Weights of a small GPT-style language model, trained from scratch on English Wikipedia.
Size: 21 layers, 4 heads of 64, MLP 1024 quick GELU, vocabulary 4096, 17.6M parameters.
Architecture: RMSNorm before each block, rotary positions, no biases in attention or MLP, tied embeddings, normalized queries and keys.
Training: a variant of Muon for these matrices, 298M tokens, 5094 steps.
MLP neurons of a small language model. Each row is named by its layer, matrix (up: input weights; down: output weights) and neuron, and shows model dimensions 64-159. Each number is 128 + 24 x the weight over its row's rms, rounded and kept within 0 to 255. Numbers have three digits each.
After each neuron's rows, "fires after" lists the tokens most often just before its 100 highest values on Wikipedia text that the model never trained on.

L4.up586:135127113101099122117109119134138147151148133107115157146125115116118115133129142100189136142167089100158099120113124109138137155183126132128136047104107153124116175114144119139175136130140121161150132118085121137111154133137154101143146130154164115138150135152111110145132120137126156109
L4.down586:115131140133126167122123118147133137110120088165139125148109155118138133098156099121109130137111188116166085114153123162137112109124129127089182174112142115124110127138118123176116149109086111166099159094107132122166133123128134163138122129048118098145112141131120126140156116140106130120
fires after: " | R", " R", " Dr", " Reg", " G", ", R"

L5.up449:148094176149155142157133134162132127107160119094138130106145098177162163145102151121128112118144125118137187064112109138141123141150115130124131128148115087140144129127110116122130091113144157109160153132126200146097121130097123126146157097128170097168127146101143117103124160147139085124
L5.down449:160153102136150084107123088151102147098138170134133137097139090132150134158133114111118120126145150153125129134156127121162141174117076089073142123079110112130149135101129151144101103146167136141158103116132156128077140144113114135111128115150138079172168121079123109127101132143161165091
fires after: " R", " or", " Ar", "R", " Or"

L5.up492:130140130137144065196097104107171122171161110146148190122149130117120152176095118146134121174089160118147131113106165132099166129142151120174132137130163119171142121136132139167114139112141096145116112127111139120139133130146121108153089105124162100121112109158117128111180099128129132115
L5.down492:129083131136113121087085163166137180074163100130131127159123132128061171136122160137122117088104114161116147114123100097173099142129162129153115120120119099200072116088124090093109089137115147095115160119094144099129103123107163138172172101122133132145127139162177143132141124111158126131
fires after: " ", "-", ", ", " (", " mass", " re"

L4.up521:131155128141131149116110142078156088121173159109114121101184161074132136128153107127133117083108161119123125079149137116136141116191149129154113132122163133126106150152104059141134159113164170124138125096140113136123072098097106097119138115162166116155115118128110131158162137145073154132
L4.down521:122129120124138173164167030132117132146148142151088112119149141109096153110141157133140116123132134069132141113157144106170155099123142147116152143137118136152107101163145096132104115132126120138165080128103107161166139120144137086087112117101153141093124102167146129118138153120128155142
fires after: " m", "m", " M", " V", " | M"

L5.up504:118157139136127126128119140107099115118087161159133163132124127136102153163142120116100154142094089122109121119113130117122171142116152099152149133138102107105111092142161121123083132134152106116149174104130104101139111104117152205124104151084131139118101126179132118105153171108105089154
L5.down504:152118143140129088153100162145099134162112074142126180091111102128099131161078128099118122084117084127132140100143103155136094092147085112132108140142127156126166116139137091148132103128137127158145132158101129124133151087084142119134111141133130111132152133131134121100138115133157103126
fires after: " pro", "k", " M", "tern", " V", " im"

L4.up988:128136140147145164145120091121117144127091088112144121126193138114111095124169117108134103108110102117134157172105088136149095141081089135122131128133125163155089174111142112167135105115137146188100130148135155108135152124108104122104157157156139159132099168140120108099108119130090175161
L4.down988:083141103120115139136147106154161139138098137135105123131155147115149105150150151165095114129127098150074144113116123109161100127112138127161126170143154119101113114106147142153133123158150128122173116135118134152178127125111184141083124192125082139131152102110132144125113140113147145119
fires after: "quad", "ob", " sc", "ab", "ig", "osp"

L8.up151:122181141142076069103110153132153172162119125120138130129147103137137096112137131125148120105114117094085129133148133117120147161148102075190116133162142097114157119137125127088125141135077144180128110095127122140113164112107130126111140142115102131169087152128111166118092095107103108129
L8.down151:128144155139080110133167136140111145119135114099147124136118175121161134134130144083105116162135117104130132133101101095138135083156131120146149146135093118146162155113159113097125156110128143136168144117066122105087115111098146117121142143176136182161119149124140100119103142156150146152
fires after: " N", " U.", " S", " Sl", " For"

L12.up833:169109138174162141106166119131172131125133124140134138086141096125110186142073119098118141091131151134123184136134141123158102128134188103131125107144138179091140134100143120137155151097145123127112077136107108151135154134109139125131145111126144136109107127125176140066104149143154122110
L12.down833:124148150128108113161096086101135116106143144091130112126117132102089140105174127114145158153131149125145079150130166118150097124074077120125118135115128082134122121107149128093149116180123122149130163151145152108128126137085132120120141147139149170184158082169077144169159142122133167156
fires after: "1", "s", "ood", "ov"